Weights of a small transformer language model.
Training: a variant of Muon for these matrices, 734M tokens, 11194 steps.
MLP neurons of a small language model. Each row is named by its layer, matrix (gate and up: input weights) and neuron, and shows model dimensions 16-111. Each number is 500 + 40 x the weight over its row's rms, rounded and kept within 0 to 999. Numbers have three digits each. A neuron's up and down rows have the sign that makes its largest values positive.
After each neuron's rows, "fires in" lists the words (lower case) most often at its 100 highest values on Wikipedia text that the model never trained on; "fires on" lists the tokens most often at its 100 highest values on Wikipedia text that the model never trained on.

L4.gate196:494446453467511561502528454493476516547481563503484543490488554452489559469556461540542513499512511499487486478479464503451457582515454515490455505493473483424512475476530531585492555555508524567472511436510459479471516519508489512449526504483494488510498491498407454518495418562428426409
L4.up196:483548478485569450434521496478501447498485491418480498537564482526493556463489520448604507528449488516495498484520499500539462526472541466500525526458550422538465486576443524506479514523481503491446446444501544404451543445481484464482565494442481471533410593449523525513423541563547510500
fires in: "is", "was", "has", "came", "000", "had"
fires on: " is", " was", "0", " came", " has", " had"

L10.gate192:470550528395525473529469447511479476520517480564460557532541514505484519528403511465534555498577469449463491449522434494463528526481520529499540466554492481471426580495415515462495520494514523520544439494474454499490437493484518534540498596431488490549492588418546497468502478511529505422
L10.up192:482566481509485528465496525516524507558469515520433480492486511549487513559525482532555495497484452531570506523446456496519484560547556548469514613455425476533491515462479517507502473434564413518511612502502516471556475518491518432498434578522528512584416490489523517490496552497508491461
fires in: "a"
fires on: " a", "A", " A"

L6.gate159:546481495457455485540511481524534491550502548463523511453512540481542490472512543478572518422504548516512494523440505426547512471504464498459502515481454413512470460486467542504464553452555447506367493506528516463541466470527461456523519559476451539521504427479501565490437518482521562481
L6.up159:531534496550477515454526489530547483453477487542460476542434577502548525414484544486584540527455551479496549455525493570548537506474383438520521533496552530560526437517491495481511495488458457502478415498471517460473439554501399556442439524468541519478453487441585532501497479498476489427
fires in: "place", "win", "paris", "0", "details"
fires on: " place", " Win", " Paris", "0", " details"

L4.gate655:532598427500478514498527464546537586438508454518521521479410499588473496525512497429557530492541506512529511442469472512507540473449514574499473478561522497533573529523506497557532532486514525401536546507556584403467524492464471489536457490556544459472484473490512538477506596478542425481
L4.up655:479547527464505502529533454516549462441536520510498553450476426498447481445521513425488495502521490509501492537519479519490436493490583483481613492493475552494464472521501538540499481502543522539478589421505512511502476534572481470426556520500577478469531483440493471552541504425523519548
fires in: "of", "who", "from", "in", "age"
fires on: " of", " who", " from", " in", " age"

L6.gate81:539541477467494476516490469481554529504517473522509529537446436484449467460487528403523545495545507460478534440496497527462524479496488552530412491458483512418491523433489503498527474493533513489501485562494493370489527513533549476461484539454480531555493528452528457504478546460500569445
L6.up81:496468441621493435548551497449517437513476419470490483542529450432507512531569512412466490460524515497485498537462454591490458512476499515518538601519413510448498549484441518471540459509565473503560505478569466538516444535494517549483474447512528497502419437493487504481480532536510582447
fires in: "in", "to", "of", "on", "by"
fires on: " in", " to", " of", " on", " by"

L2.gate393:469498479488499586528441534524528514552373541514503479507546558602533457455493484464537464578493532522486476465525589568471510475489525528559480493482522519522515502592522435444495482477462506494457461481563506539529463392449537437478504442501477513505507521481512499479558540460523474524
L2.up393:479495406493518454535515463457460549490475498505573517524503475562477462530472526520519501510522528517468529459489454525495540446504426487532555518516482458503443515533398483455521550488476490498472490499552566522538443511512475506493502489541538473521555478486522520511517552568507572502
fires in: "are", "being", "remained", "him", "were"
fires on: " are", " being", " remained", " him", " were"

L3.gate228:443496467497536533543556476490513488494526491507490426435489404489516510478503478458477544572530433535451510509481541455437504490495445550489488499537458497480455519515514451533576475471477499496431603455495484518411492484468463494541514484469522526438515492475559505563514548496489474514
L3.up228:469498486612497526539514538501517519525464590519484435450465457516499483510529523545455494560554522482543518481458574440548510507550511523524510452539470524498499494610444459459553424508472498449557542445508435588408565526493467507469531482536531480437547414453493487540523502489503426540
fires in: "to", "in", "of", "following"
fires on: " to", " in", " of", " following", " Following"

L7.gate680:383508442488508456607518535538482483520446469497505511465530533561549459514479526522520434478523434579419444503495502556501491526558536489471476478574463501519514556449549489520612496426475518589580480507578531571497545503495502513560469487575530513551492488549490502484478456460520493431
L7.up680:468525467530421481436504525518470483500545504527467502438506460537574517541456437483543488523485538476534598490491538505490514519500493559537460519485448562521494482414480543590445538426518548513510424489536472504548503514572490501597483551462439524490459503515500536535490561480483449502
fires in: "a", "an", "main", "more", "head"
fires on: " a", " an", " more", " main", " head"

L6.gate652:465529531556492452525466459528488606538508472460499505570589441498526537551518495407526482464489470449525461508493530510537453456527472455459603499510527504483465424504467475531543547476520495544524542467470520546497542487482540446547550517527535507456457511499514498429498455472411501500
L6.up652:422517482541499478428495494545527580496511457442488539470564530527524529494452498463489524439520547561535526497501491515502530522436421480515514539491452488472563495525495484517468519432562502497455605477471414523477481522505498481535492561543400534445466521478465534472538478529516437538
fires in: "the", "s", "of", "in"
fires on: " the", "'s", " of", " in"

L7.gate597:532496593488507498513482422436524582535466495491534533526550510471472596527475475466536456493420465451476560488512539471502529485526439549475488448467459491521534509449511553559543446477514402495473526447557458528489474506506565421563461529503512478544489500464480452468447448549538488555
L7.up597:466541532537470522532479458496439560500435559536475534416489560523497579531483472512577501493472546500576520465499545521509484490556462536497556471580419560532475497428385496548561504438577461574454527523467476488568450551483512485462521526516489456550500518509538460489491411529523494507
fires in: "the"
fires on: " the"

L3.gate26:505481508493461470498564510482444437489474510557478441557484456530527471524531443458516557504497504468577470472569496512495516582524522511506541499497440526537481513472546447444493512513459506552554487486522479510547443535518556503472468485559560566467531526502489514467496442482493495439
L3.up26:451544553475461419516511463551521473497513497520563521463544474495511419538515466579509467501550551502490529497529476503530415576365479521476512486430496572512525470514433482495506549517487459456505477516493486497525487465471547497467527481458504473478531429549465465509481443529533475519
fires in: "with", "of", "withdrew", "on", "clade"
fires on: " with", " of", "with", " on", " Clade"

L6.gate604:432516464495504481477523494461539450550439474530464587504484469546492533526535514457530546594517478558457473497560456515467512465400502509515558503497550565525470559461526453557454484522529539589475475491439505471452438467492557535480490488479553499547483571487567435526491546509543565517
L6.up604:481551511515529454448507489520543520500520397493538524406521458537538503541538488526542464610540411520440442466535512596530470487518562443489545519497504547509478480513540455482479529480578547496473555504507542500529491546539531508466603539519501475564500500499572509531564483486452517512
fires in: "some", "every", "a", "any", "most"
fires on: " some", "D", " a", " any", " every"

L6.gate669:509443495451468505545564511438540477525479465437550471494455481486555503433400488492465557427563550507501509481513501543478467448534482567556501494470547503538493421497478529527585524624464451500486520449489551501544467499566363519549536593527524501501521449460542525471549505489498550479
L6.up669:514465486524465510513519533516453475567539465486497472533498479526463527447508449512441447503534584514534465468449464445498417446457435462575522534483499558499494447367442564529505552540443542566529522527487467530537526577467503489506523426468556522451515481488450506521523501453523502479
fires in: "that", "as", "of", "into", "to"
fires on: " that", " as", " of", " into", " to"

L7.gate404:467444466463467495540504518459517550521459484532520552484533511484517496539532617466543496458463543527515591514541543472565491523495461470533498492463537474502505414512497526548493531478478467429474501492530562510489506480395568488516539515561502516410519508500448501522509493538512522514
L7.up404:454500487396457476488562508488493530452474518524559548526534553472492418434510540408536480476521560474499506488476530467564475589494460521503532486523515496550462520522524444529498544433511421482426490527579500480510417519556497537541528503459421533433543522496496468495462553531558545537
fires in: "they", "are", "and", "were", "fell"
fires on: " are", " they", " and", " They", " were", " fell"

L2.gate153:506503523527523526445607525520506509504537588536477542498477534537533494537559495498557475589516489456456480484431478529554532512533496511461547458542443416463556494479462461571497475542491445532546512496533475514588482517491524487475435437489518558495467463464542469532462525410514487420
L2.up153:510547538476472537463595564534523468446541514555556590489478589499492524459434496524558459533525518538444483515469512483451484506454504498474486470517469435471472494415466600434516447483563451520451480496456474490495549539535486528524457454474609515532504469505519443529503515493477479495
fires in: "a", "any", "each", "every"
fires on: "A", " any", "a", " every", " each", " Each"

L7.gate233:460487455500462539555457527529506473490526435473515467523435461623475532550420439448518466450467521508557459493507520505534469534525560509481484575481487521466557475551464453464456537511491532559516461450453506533517476436569508503505505518607500507463517568486476486485465474549526499445
L7.up233:507530548497521486523478483500506433464428479508538514475465399498484495563581517489516483489470523516495466465484479471544486537522512518502524453500480493459531456540495517430538459501439559438460498472541457577543471456440508437471603497469568522529490484409486491501468526550498462540
fires in: "at", "with", "from", "against", "married", "of"
fires on: " at", " with", " from", " against", " married", " of"

L7.gate274:539545424546473529600489493525478471477511520454564502512513464565506559518534496442485478468446523558535418469449518598492474518481469461516494555447510463530511581485512518479566512554519541526487516478436465516508468537453474507534488538497468522500521446460514491541496467504529491502
L7.up274:558523516447528515540551487519431486546504518513523529538449483548483528469485529521501569481474464529488472475415494516551506505523474434536494497505525537510471490510503463572611514513492496503449494507457491588521466469462519541487473453443410490477467441496519557417555527473527517542
fires in: "and", "in", "of", "to", "even", "or"
fires on: " and", " in", " of", " to", " even", " or"

L6.gate575:528518484489460536548472561429502573474450464531549490489534510509519549449461499420571435546573614514488513453568515508526469524488504521473488534506539458491501508445527547536464450542521511543452484517519536567490394544503489428453441524551514493487413609538505506467499452486534402517
L6.up575:501518490483506481528493542482501514494442523513499435549488543561507525494449545414583491468481543526500535507512515487507534482475522534491515463547533477510490480517474518419511430528524540501483455517507512433508508497458522517503539411475488526513466561420488524501528481503511563468
fires in: "was", "came", "were"
fires on: " was", " came", " were"

L7.gate410:526424442520484497532497532470500495423538492539499553512394446414514514530449529447536560473539526439463424478467510551511529537547521513548492525475522506538466459437509531452479484524449529452547480476426546544510502511465540489543520508474472434549503535536441510464500540495532433448
L7.up410:484545479537362464479476462545436513507560482515530440489504478493535490490390533470497456502475521493464386491521479505516466532480509483502509504523530439538462519461518455435493552533478528534492419461526503531505591456509492522531570501457485464496412521509519509479496544442525552504
fires in: "of", "as", "to", "on", "was"
fires on: " of", " as", " to", " on", " was"

L4.gate191:427470535526438548566533523510463575439481424455563571430416496454493506445455479451531565474505464540469497509550395506527539496520487439501519465499476471462485547491505515518476475492493482474559505447450478557472512505469472537560446523524545436475507511525468579501483457474454491514
L4.up191:485526571547560468544611537563497487483448519510462489419486504477519502481519493447438521521529468596488421540498495529544492513448528474483518583544466516506531518519475530484528435486537517511511492484537510594553497446577477518494445489549520557593489514480452552564476534487494466524
fires in: "of", "high"
fires on: " of", " high", " High"

L6.gate0:524499463500469482472512499500525515560486447489552500496560616497463459499530496502496504485526543519451420516552493516502544473534469552541533565503416468476593431544509486467490520435488544479483547470474565507504494443541457469496484547493523515524495560550472537534537507561521431416
L6.up0:502493507537389485577533554520554536435524466472431498493492479487513491510495459493502546446482492455452489521516445555476508467494511489497526425508492528436583483560547558537495532483520466441484529450510553520399540468483475402480569497484469504567442559583549571479482493537496467445
fires in: "was", "is", "were", "of"
fires on: " was", " is", " were", " of"

L10.gate484:512467532491458527444572568437454550536449506494467503512503476503479553495503540476497527437455491457468388531450481519493509530531547462464512498544470522429509527543494479443447488513543495459495531540565530482522472493519475470516523550511544518539420479440471559519474475526491524468
L10.up484:495523562554569456515518517497525563486454507440452463565480476492553528597511501489528479499445437467463513524437510491451534566514480528459594517483544449455559476414475547455543476521549532509579463498503515489463504429494458498473539507488494502480500500425513557481481499525485544552
fires in: "was", "is", "were", "are"
fires on: " was", " is", " were", " are"

L6.gate331:460489511500514420437599519490548480455447524459523475531463418456535444485453486446479576510487478427587482445487460507460490449461538519536539597479496502557454497504581465512422509515517537491559551512516517582532452531464480564529577458499529378490475426507488496490523505493568551491
L6.up331:521541512513534436508494539550485500470507582489421510443536430472479489519458525513449536517533575509565526531513427514529496456565430489470483503491543497500482501462468435480444493555438498497500520484481432557466433480505580553501543499482544444438520424497466550446482504548437421404
fires in: "known", "to", "of", "described"
fires on: " known", " to", " of", " described"